{"attn_scale": 0.125, "bias": "none", "init_std_qkv": 0.0476, "init_std_o": 0.0, "beta1": 0.95}
MLP neurons of a small language model. Each row is named by its layer, matrix (gate and up: input weights) and neuron, and shows model dimensions 160-223. Each number is 128 + 32 x the weight over its row's rms, rounded and kept within 0 to 255. A neuron's up and down rows have the sign that makes its largest values positive.
A block is one neuron, or neurons of one layer that tend to fire together. Before each block is what it responds to, as a language model described it from the Wikipedia text at the highest values.

Description: Commas right after a noun that ends a list item or noun phrase, as in "cattle, horses, llamas" and "penguins, and seals"; more weakly, "of", "to" or word endings that complete a noun phrase.
L7.gate9 [125 123 129 178 125 116  70 116 127  68 136 192 122 108 166 108 148 181 154  97 127 148  70 113 115  87 169 106 151 171  94 110 174 102  84  81  90 120 142 121 121 135 142 121 149 137 137  64 118 106 139 118 117 106 138 168  63 122 158 126 176 148 184 146]
L7.up9 [181  97 159 102 113 177 152 107 133 137 162  84 161 145 144 149 109 186 106  88 119 122  75 203  88 121 152 100  90 156 171 158 132 105 140 111 104 123 103 122  93 100 121 132 135  76 153  73 162 160 126  86 163  82 115 165 134 132  95 141 130 144 142 156]

Description: Final token of a person's name or pronoun that begins a sentence or clause in biographies and plot summaries, e.g. Dill-on, Coop-er, S-he, plus "and" joining two names.
L12.gate18 [181 122 124 144 142 162 128  59 112  81 126  76 107 179 188 119 150 108 155 114 112  93  80 117  65 102 118 132 121 115 180 178 112  93 158  49 116 169 131  85 130  93 124  78 106 105 148  69 104 157 158 146 109 139 148 135 144 129 125 123 103 105 154  96]
L12.up18 [186  93 104 120  81 147 125  85 191 138 154 148 148 197 157 114 104 124  91 100 108 126 135 114  94 144 133  98 150  55 131 176 138 104 162 140  92 122  89 173 163 106 118  87 129 101 110 194  89 126 186 114 113 143 130 130 101 141 135 149 140 139 126 138]
L12.gate30 [153 114 125 134 144 122 187 126 189 163 156 113 103 102 121 156 164 168  70 180 116 111 158 129 123 128 111 145 119 129  99 118  66  97 104 125 105 173 142 131 152  80 100 129 114 106  89 125 182 154  99  98  71 102 163 114 132  75 115 111 125 165 105  92]
L12.up30 [144 128 138 135 142 121  88 137 110 190 129 108 175 136 162 136 112 106 162 161 129 128 153 116 178 121 167 123 110 100 157 126 131 195  85 173 100 149 103 172 139 144 169 159 118 160 131 183 134 163 146  80 147 205 108 117 129 112 114  75 155 125  46 129]
L12.gate205 [ 93 121 136 146 100 122 177 110 105 135 110 115 121 156  90  96  84 150 128 161 155 131 120 168 122 129 171 139 175 130 172  68 128 151 106 122 135 107 126 185  72  76 114 177 152 126 126 105 101 214 131 113 114 181 141  65 133 159 198 128 182 136 148 157]
L12.up205 [122 137 228 109 125 156 163 154 109 136 146 149 131 133 149 162 208 183 109 118 125 115  89 179 129  73 153  92 113 150 124 152  69 175 100  96 141 143 168 154 112 133 167 167 107 145 133 150 180 144 109 154 191 121 115 107 102 109 110 132 143 118 135 124]
L12.gate255 [ 69 105 170 130 136  91 175  48 116 149 195 142  80 101 141 107 168  70  84 123 137 137 157  94 132 185 156 146 134 180 169 129 179 131 143 104  81 183 156 129 134 120 111 127 148 111 163  97 210 212 175 145 130 169 130  90 150 121 103 132 185 116 108 113]
L12.up255 [180 183 169 100 146 133 146  97 187 175 114 117 151 147 101  95 164 100  74  89  69 150 160  40 156  95  75  45 101 171 159 199 122 103 112 113  77 112 109 149 159 111 155 122 134  82 172 133 165  99 136 111 149 132 123  98 127 112 156 173 140 140 148 124]
L12.gate364 [ 93 122 101 188 127 180 163 103 120 157 132 165  85 197  91 112 171 166 109 155 151 118 127 140 103 132 120 115 156 118 145 127 145  63 188  62 104 187 113 162 113 161 126  91 132 180 146 150 123  87 139  99 111 144 113  65 127 148 130 109 120 112 133 178]
L12.up364 [106 152 135 146 163 101 113 156  89 172 169 116 128  66 135  89  93 123 110  93  92 144 140 101  65 136 149 135 160 130 129 177 146 102 156 128 151 134 154 120 117 115 158 146 120  59 160 106 130 216 134 129 113 165 129 104  86 183 157 155 135  81 133 154]
L12.gate370 [155  86 116 151 107 173 137 105  61 197 129 131 143 215 125 101 168 161 140  82 148 133 140  82 158 144 110 140 107 134 118  96 124 150 176 158 103 102 151  94 156 110 162 113 139  79 114 186 147 169 164 135 153 108 143 126  83 171 157 152 170  79 125 122]
L12.up370 [151 106 183  61 157 102 115 131  91 129 132 176 145 168 145 109 128 133 136  93 103  68 114 150 134 129 154 154 131 149 129 110 204 141 176 129  91 204 137 115 134 155 148 162 160 180 106 204 100 146  80 104 160 167 132  99 142  92 161 149  77 101 158 119]
L12.gate418 [123 168  95 154 105 120  98 129 124 111 141  71 126 150 158 139 150 137 153  50  72 146 156 113 171 101 121 103 161 118 162 151  85 105 167 118 102 104 120 113 109 150 134 127 107 166 154 152  68 117 117 114  90  99 117 158  96 148 121  89  77 130 162 124]
L12.up418 [ 95  98  93 182 141 141 141  82  60 165 201 159 161 163 141 117 136 149 123 144 127 101  61 157 150 129 148 123 120 100 133 134 190 147 104 164 161 116  87  89 128 109 125 156  85 140 140  56 108 153 113 144 151 122 100 181 203 103 190 110  96 162 138  98]
L12.gate455 [146  69 125 100 126 131 125 136 158 187 165 140 120 168 165  87  84  86 104 172 135 154 162 140 105 146 144  75 203 153 129 105 164  74 136  91 141 136 165  81 161 154 135 107  96 138  76 113  93 175 123 134 139 200 112 142 145 147 119 123 110  88 119 167]
L12.up455 [119 148  66 100 108 144 129 104 158 184 143  40  65 109 108  96 119 117 148 131 154 109 161 123 124 151 129 137 112 131 100 144 184 152 177 157 127 183  86 129  94 122 129  62 140 112 158 107 133 219 122 142 139  95  82 108 134 132 144 202 134 114  63 148]

Description: Short subword pieces like v, c, or, ce that open or continue a word split apart, as in in-v-olves, v-oice, c-riticised.
L12.gate57 [127  95 131 171 108 166 139 161 161 121 165 172 210  95 136 186 112 125  98 116 167 177 120  94 132 105 136  87 127 114  81 111 102 125 133  59 104 101 162 118  90 122 117 153 119 147  86 149 110 130 161  87 109 173 167 116  97 108 122  86 112 119 157  98]
L12.up57 [145 182 108 168 156 136 157 136 148 104 130 158 189  85 152 118 123  87 112 161 145 146 176 106 186 109 164 155 115 114 116 103  68 178  94 101 113 186 108  54 135 140 127 147 171 117  61 127 173  98 108 109 116 123 125 113 102 140 126 141 110 115 156 139]
L12.gate86 [156 163 194 101 116 169 192 156  90 189 112 154 165 137 118  91 131 160 160 142 171 116 119 166 160  61 201 130 153 103 125 196  85 141 116  67 123  97 112  68 137 129 174 147 125 134  89 139 128 125 154 124 165 138 124 104 103  84 148 108 186 116 121 133]
L12.up86 [103  85 171  81 146 123 113 118 119 179 137  87 160  91 191 130 201 125 109 140 137 145 117 148 209  78 125 141 131 164 134 119 112 144 167 165 186  80  53 208 148 123 136 152 180 178  76  65 132 113 165  96  98 136  91 143 103 121  85 158 123 140 112 140]
L12.gate122 [125 147  69  78  80 108 202 108 150 132 177 138  95  92 179  61 160 139  62 139 123 144 167 168 109 121 131  68  91  91 137  99 155 145 116 131  95  78 133 117 158 123 163 155 160 159 166 130  86  95 159 168 134  80 137  74 117 105 179 143 135 114 110 117]
L12.up122 [102 160  91 133 148 124 107 114 116 121 184  42 118 119 139  74 148 115 127 104  31 159 130 139  80 141  98  79 126 112  97 106 142  90 138  78 101  92 153 132 105 164 130 136 222 173  62 105 141  95 138 166 145 119 146  76 151 121 157 123  92 148 119 127]
L12.gate166 [144  98 117 112  57 190 143  99 140  80  72  89 184  68 124 141 117 162  87  93 142 136 153 127  89 137  91 123 147 133 114  99 175 138 123 108  79 139  93 131  92 130 142 135 126 157 146 174 121 142 168 146  98 160 168 120 119 126 121 139 153 169 129 127]
L12.up166 [110 112  87 127  81 151 174  53 154 124 115 124 152  89 141 103 158 153 187 114 137 137 102 129 109 159 119 133 139 149  27 131 114 124  98 134  67 121 125 127 150 153 162 136 113 128  70  77  65 150 199 101 149  58  97  98 152 142 111 114 126 114 125  80]
L12.gate405 [139 160 168 142 158 129 104 116  64 145 169 161 122 173 153 109 152 107 150 195 114 126 101 122 121 146 117 149 138 132  80  84 168  71 176 141  40 141 156 156  94 103 116 103  68 152 109 190 126 139 178 101 102 148 134 148 121 156 150  80 131 140 137 143]
L12.up405 [167  89 106 124 152 169 136 170 185 104  87 127 158 139 128 136 186 153  68 189 116  82 171 135 130  81 184  85 161 174 157 113 135 135 143 169  92 130 117 114 135 154 133  84 157 103 127  81 131 144 125 138 167 161 119 177 155 104 171 119 173 159  54 114]
L12.gate408 [107 145 125 132 121 171 114  68 133 128 160 108 120 101 120 101 131 170 157 141 157 142 124  69 114 136 108 115 137  51 176 114 108 125 184 114 129  98 176  67 167 145 126 151 167 126 122 129  82 133 183 179 125 158 159 129 168  84 133 104 101 134 113 137]
L12.up408 [133 145 117 139 130 153 180 132 176 196 131 169 103 124 113  86 111 147 126 120 111 148 165 116 145 156 139 140 129 114 170  44 124 176  99 111 135 137 131 116 161 176 134 145 120 166 121 177  95 128 154 106 154 104 135 152 196 115  97 104 138 103  78 187]
L12.gate431 [137 100 128 135 141  83 121 195 109 152  78 190  93 172 164 141 117 101 120  71 169 136 149  77 193  95 138 149 140 103 154 128 165 123 101 238 108 100 168 128 112  89 147  79 130 140 119 119  88 102  82  89 137 110 123 205 121  79  86  99  99 165 104 124]
L12.up431 [146 124 132  86  97 144 110 126 114 120 105 171 175 112 124 165 143 109 135 136 109 145 105 116 129  97 159 158 128 143 140 170 152 104 169 134 131 177 133 126  50  79 142 154 126 131 136  95 102  58 203  91 144 121 158 131 158 185 191 102 143 156 127 127]
L12.gate500 [174  97  92 131 131 119 132 191 118 122 128 129  99 181  97 143 132 112  83 163  63 183  78  80 178  96 123 200 112  53 141 131 140  96 107 132 165 157  72 112 107 141 118 114 152 103 141 145  60  81 146 157 169 107 106 129 164  93 155 124 129 155 144 179]
L12.up500 [176 123  92  86 127 124 146 161 105  91 125 121 147 106 203  78  84 109 152 145  96 164 166  99 154 144  81 143 133  81 103 128 128  78 161 121 175 120 147 130  90 118  69 170 159 108 111 101  81  88 140 163 160 154  95 199 141 104 119 129 154 181 116  92]

Description: Final word-piece that completes adverbs and discourse connectives split into pieces, such as howe-ver, earli-er, l-ater, furtherm-ore, sin-ce, eventual-ly, also some verb -ed endings.
L7.gate246 [ 92  94 112 223 145 119 197  99 150 164 131 170 147 131  75  68 166 111 106 116 120 137 101 100 165 134 126 118  76  61  90  90 139 111 138 130 104 133 147 124  68 114 173 140 136 135 115 165 146 186 150 130 128 124  83 183  98 121 139  80 111 141 146  74]
L7.up246 [107  80 138 121  79 125  90 141 105 163 145 137 101 181 173  86 128 106 167 106 138 148 100  78 117 123 170 171 129 103 141 142 152 125 169 143 137 109 150 114 138 121 102 111 147 184  97 168 185 129 161 134 128 156 156 123 119  69 110 138  95 104 133 130]

Description: The word "and" (sometimes "or" or a list comma) right after a noun, name or adjective, joining it to a parallel one, as in Russian and German, Kendall and Ryan.
L6.gate63 [142  71  91 153 149 118 100  95 101  88 166 212 166 142 105 132 120 143  95 150 136  93 124 105 154 138 138 148  97 147  69  75 150 105 123 117  92 144 109 117 114 163 121 153 117 143 165 153 146 118 137  69 133 140 109  74 112 108 170 188 156 145 114 148]
L6.up63 [ 94 198 137  63 160 129 127 119 170  72  81 117 110 129 118  74 177 116 156 142 107 181 131 116 145 119 112 178 115 132 137 154  94 109  94 120  87 162  93  92  47 146 108 124  93 113 105 128 178  51 154 182 141 163  79 145 158  93 107 160 104  60  97 128]
L6.gate88 [129 117  79 163 138 102 154 111 130 150  52 104 150 135  73 141 150 102  90 161 150 128 117 115 146  44 115  59 145 137 115 107 112  81 151 116  79 148 136 113 121 160 121 142 176 133 154 103 129 177 114 100 144 118 110 130 118 146 169  41 164 124 127 150]
L6.up88 [146 157  77 106 140 105 177 119 144 136  52 122 118 127  89 118 138 143 110  91 187 145 109 154 114  73 201 148 135  83  80 145 138 108 115 120 116 102 149 141  83 142  64 184 122 147 121  99 140 134  59 120 113 149  93 164 180  88 181 149  88 102 138 117]
L6.gate169 [153 111 113 105  49 170 160 145 142 155 130 155 171  92  95  91  82 149  65 127 104 163 111 140 121 153  66 151 129 149  59 152  76 151 182 113 138 147  71 151  97 127 147 161  77 113 175 146 114 124 118 206 116 157 127  59 134 148 172 124 123  92 103  81]
L6.up169 [104 150 123 115 131 141 137  88 121  80 130 142 178 166 134 118 172 118 140 148  92 124 135 141 209 137 138 150  98 110 149 167 171 105 163 122 121 115 156 168 135  97 175  74 113 138  81 142  93 125 115  97  99 239 113 118 143 167 178 137 129 123  89 146]
L6.gate226 [144 109  93  83  56 153 143 208 162 154  98 136 182 141 198 103 174  93  79 135 108 126 141  79 171 178  50 117 132 112 158 169 192 136 118 163 101 134 123 153 155 146 117  90 115 127 175 147 124  81 123 155 128 100 151 113 136 153 205 118 167 124  92 104]
L6.up226 [ 75 132 145 105  94  72  93 102 140 152 195 180 123 105 161 115 116 190 133 127  51 163 128 157 114 166  86 110 128 147 163 138 125  93  93 189  59 147 119  88 143 136 105 140 157 171 148 119  96 175 166  83  68 104 101  94 150 141  91 152  99 100  74 115]
L6.gate308 [185 147  71 177 113 131 122  94 114 162 152 103 195 145 108 117 102 154 114  91 201 129 133 123 127 125 141  95 149 103 130 110 149 142 137 109 127 138 113 137 172  97 103 121 122 153 209 122  96 143 137 129 121 144 132 121 135 158 174  95 136 185  75 118]
L6.up308 [108 242 145 108 163  86 225 101 133  94 108 168 124  84  84 104 174 147 127 121 183 148 102 125 139 114 147 136 103  94 125 136 124  78 147 107 159 124 127 158  57  81 129 115  91 134 120 132  67 112 127  79  78 133  93  85 100 142  68 139 143 128 159 111]
L6.gate344 [116 105  93 157 133 131 134 126 125 139 111 162 139 147 120 134 146 125 128 112 117  88 101 197 117 159 107 136 113 135 163 126 125  75 113  86  86 183 114 203 124 162 150 130  77 122 146 147 121 161 144 143 136 137  74  88 111 107 168  58 150 123 198 104]
L6.up344 [148 117  90 155 154  63 135  48 136 165 125 160 171 191  78 130 117 110  83 193 147 111 103 151 182 107 125 158 134 139 128 113 158 131 119 129 115 131 146 122 132 117 116 138 144  92 185 101 116 122 115  52 121 151  97 140 142 107 107 128 163 111 155  99]
L6.gate413 [ 87 116  94 178 125 163  70 177  81 106 130 126 126 144 184  74 131 145 163  93 101  64 136 156 160 165 157 187  99 111 136 122 180  97 144 173 134 139 126 121 159 116 125 118 116 134 157 121 131  79 144  90  65 128 146 136  76 111  67 108 154 101 136  97]
L6.up413 [166 114  49 132 142 141  89 185 104 127 153 143 142 104 127 109 153 154 122 165 181  78 137 144 104 124 116 135  98 141  84  68  97 143 142 221 155 202  89  88 142 171 164 149 136 101 108 202  91  81 199 118 124 177 129 122  80 100 129 118 101 134  97 160]
L6.gate429 [114 187  42 115 144 190 120 156  96 213 130 125  96  99  56 125 130 125 106 100  64 104 139 120  95 136 129 121 126 139 134  47 151 147 118 128 118 170 103 106 101 112 195  93 104 153 112  89 127 127  94  90 120 107 101 138 125 156 121 109 125 133  80  88]
L6.up429 [103 138  54 104 176  94 124 138 163 119  23 114 132 149 118 139 158 124 138 160 107 182  84 112 158  99 128 137 149 122 174 160  95 120 142 159 130 122  93 123  88 141 139  67  96 104 122 133  96 146 163 161 118 134 137 168 158  90 175  83 138 133 100 142]

Description: Short word-piece right after a prefix-like first fragment, completing a longer word, especially the second s in assured/associated/assessed, plus inventive, providing, University.
L7.gate133 [149 160 140  72 131  95 122 161 111 137 187 130  98 129 128 100 122 141 127 139 103 187 132 126  87 112 121 124  95 155 138 110 110 115 112  86 105 101 112 118 106 130 190  99 123 157 147  89 155  82 146 160 119  77 133 141 169 133 148 159 118 132 174 109]
L7.up133 [104 116 117 126 141 138 131 150 160 137 128 120  78 200 127 177 101  97 119  93 101 176 155  73 155 164 117 112 116  88 104 146 115 158 156 108  98 143 108  89 128 116 124 102 132  89 151 126 128  74 142 124  93 151 136 166 132 132 153 104 134  81 114 137]

Description: Commas or linking tokens right after a person, place or company name, leading into an appositive or description, e.g. "Leo Tomas," "Royal Oak, M".
L12.gate10 [ 84 122 175 202 129 109  75 134  80  92 104 150 195 146 167 124  93 127  88 138 115 132 113 156 116  77 115 147 110 114 130 125 222 177 120 152 115 126  52 137 155 151 115 175 148 142 158 126 109 105 108 114 107 132 141 160 140 136 137  88  96  87  90 151]
L12.up10 [ 92 103 149 221  98 128  86 126  79  69  92 131 139 179  94 103 131 103 118 119 104 158 102 156 121 124 112 151 153 144 166 104  91 165 123  81 126 141  60 106  96 158 133 101 162 154 145 135 143 106 160  81  90  56  79 180 158 163 123  98 137 147  94  96]
L12.gate26 [140 110 136 165 129 127 139 117 156 188 138 125 109 135 122 101 150 175 107 140 205 163  95 140 109 194 114 145 169 144 128 104 140  80 144 139 202  80 184 196 190 150 106  60 138 134 116  85  86  59 155 129 173 195 106 155 142 106 128  71 137 157 110 110]
L12.up26 [136 130 163 140 111 116 126 146 127 123 185 145 117 111 140  99 154 152 171  99 120 178 124 151 114 111 135 156 117 128 121  81 135 150 133 111  31 154 134  95 111 142 116 144 107 132 142  93  90  94  88 106  74 143 185 208 168 141 144 103 201 162 158  78]
L12.gate52 [119 131 151 113 107 181 190 122  96 154 145 105 124  74 121 111 189 111  89 113 167 112 109 118 178 168 171 154  93 125 162 170 115 155  97  85 114 111 143 109 167 146  61  90  48  92 142 168 102 153 142 137 117 129 158 124 113 161 194 138  99 113 115 126]
L12.up52 [ 91 161 129 180 118 111 122 140 156 105  98 155 155  81 139 164 140 120 143 104  68 152 162  90 103 107 158 115  88  99  62 130 191 119 149 148 162  95 124 163 113 183 173  66 147 131 144  85 130 151  87  96 144 106 117 179 160 154  96 119 115 102 114 122]
L12.gate288 [101 150 121 119 117 140 101 134 138 122 140 142 167  66 139 130 126 145 104 115  68 123 136 127 120  86 124 111 128 170 171 120 161  59 136 131 157  87 156 113 132 169  85 125 148 124 134 123  87 141 139 125 130 159 122 147 130 136 129 104 143 165 125 143]
L12.up288 [135 130 133 102 121  91 115 135 111 136 119 173 135 131 133 147 163 170 188 130 189  93 121 110  81  73 122 146 126 106 114 111 110 186 143 155 107  96  96  77 152 151 135 159  98 120 130 108 134 154 185 129  99 139 149  76 141 132 145 136 168  71 187  83]
L12.gate291 [ 89  87 115 117  86  97  91 119 144 112 146 166 147 141 114 160 146 128 178 109  77  91 160 130  78 128 109 131  67 119 136 191 142  54 140 125 161 171 123 144  87 148 114 142  62 116 134  81 179 125 168  98  98 107 139 154 121 127  96 113 104 114 100  87]
L12.up291 [138  72 105 160 130 120 111  98  88  93 128 168 148  86 126 136 186 164 159  49 113 115 196 103 110 138 103 122 128 131 116  89 124 145 164 143 126 152  59 223  73 179 150  86 153 126 131 147 150 183 137 131 150  82 122 109 106 118 154 114 133 151 137  59]
L12.gate303 [151 115 101  73 106 147  64 151  72 146  69 118 115 100 176  93 127  69 141 116 136 151  81 100 149  91 134 100 144 151 146 138 136 171 186  98 163 123 131 101  77 150  87 140  82 114 132 171 107 130 129  81  76 132 170 119  98 172 166  86 154 116 128 141]
L12.up303 [112 142  68 119 127 119  39 117 105 151 132 111 199 141 135 115 140 121 108  93 142 133 119  97 126  99 119  92 123  83 145 143 140 162 184 125 134 116 208 161 110 134  74  89 152 115 108 140  81 155  95  83 129 128 106 108 137 110 165 138 146  28  97 123]
L12.gate310 [135 134 145 129  50 129 194 173 123  99 169 162 107 168 171  52 141 220 127 133 165 136 141 116  87  91  83 155 139 103  66 137  64 148 140 130 128 125  94  79 122 127 137 118 153 109 182 121 105 161 126 175  88 148 117 155 131 144 138  46 124 135 146  91]
L12.up310 [ 87 114 107 162 100 166  92 146 101  69 180 155 132 119 102 125 132 143 107 176 117 135 207 134 116 148  76 138 107  72 165  89 159 152  98 172 162 114 100 174  50 121 114 159  55 167 112 119  72 162 152 131 115 194  65 167  89 146 151 147 164 116  81 103]
L12.gate395 [141 154 133 146  92 150 102 118 129 131 151 130 158 110 103  80 140 104 129 114 128 111  98 109 112 152  87 148 165 135 143 147 159 111 138  42  91 106  99 111  98 105  94 174  91 123 124 130 110 164 127 114 107 113 160 110 142 113 102  64  93 110 140 120]
L12.up395 [150 126 166 131 131 145  95 119 168 171 144 139 131 114 110 104 167 105 147 158 137 114 124 153 122 148 120 130 132 187 197 141  76 123 139 116 127  88 151 135  89 177 163 155 102 140 140 160  39 121 114 128 171 124 121 125 127 101 112 115 108 120 105 141]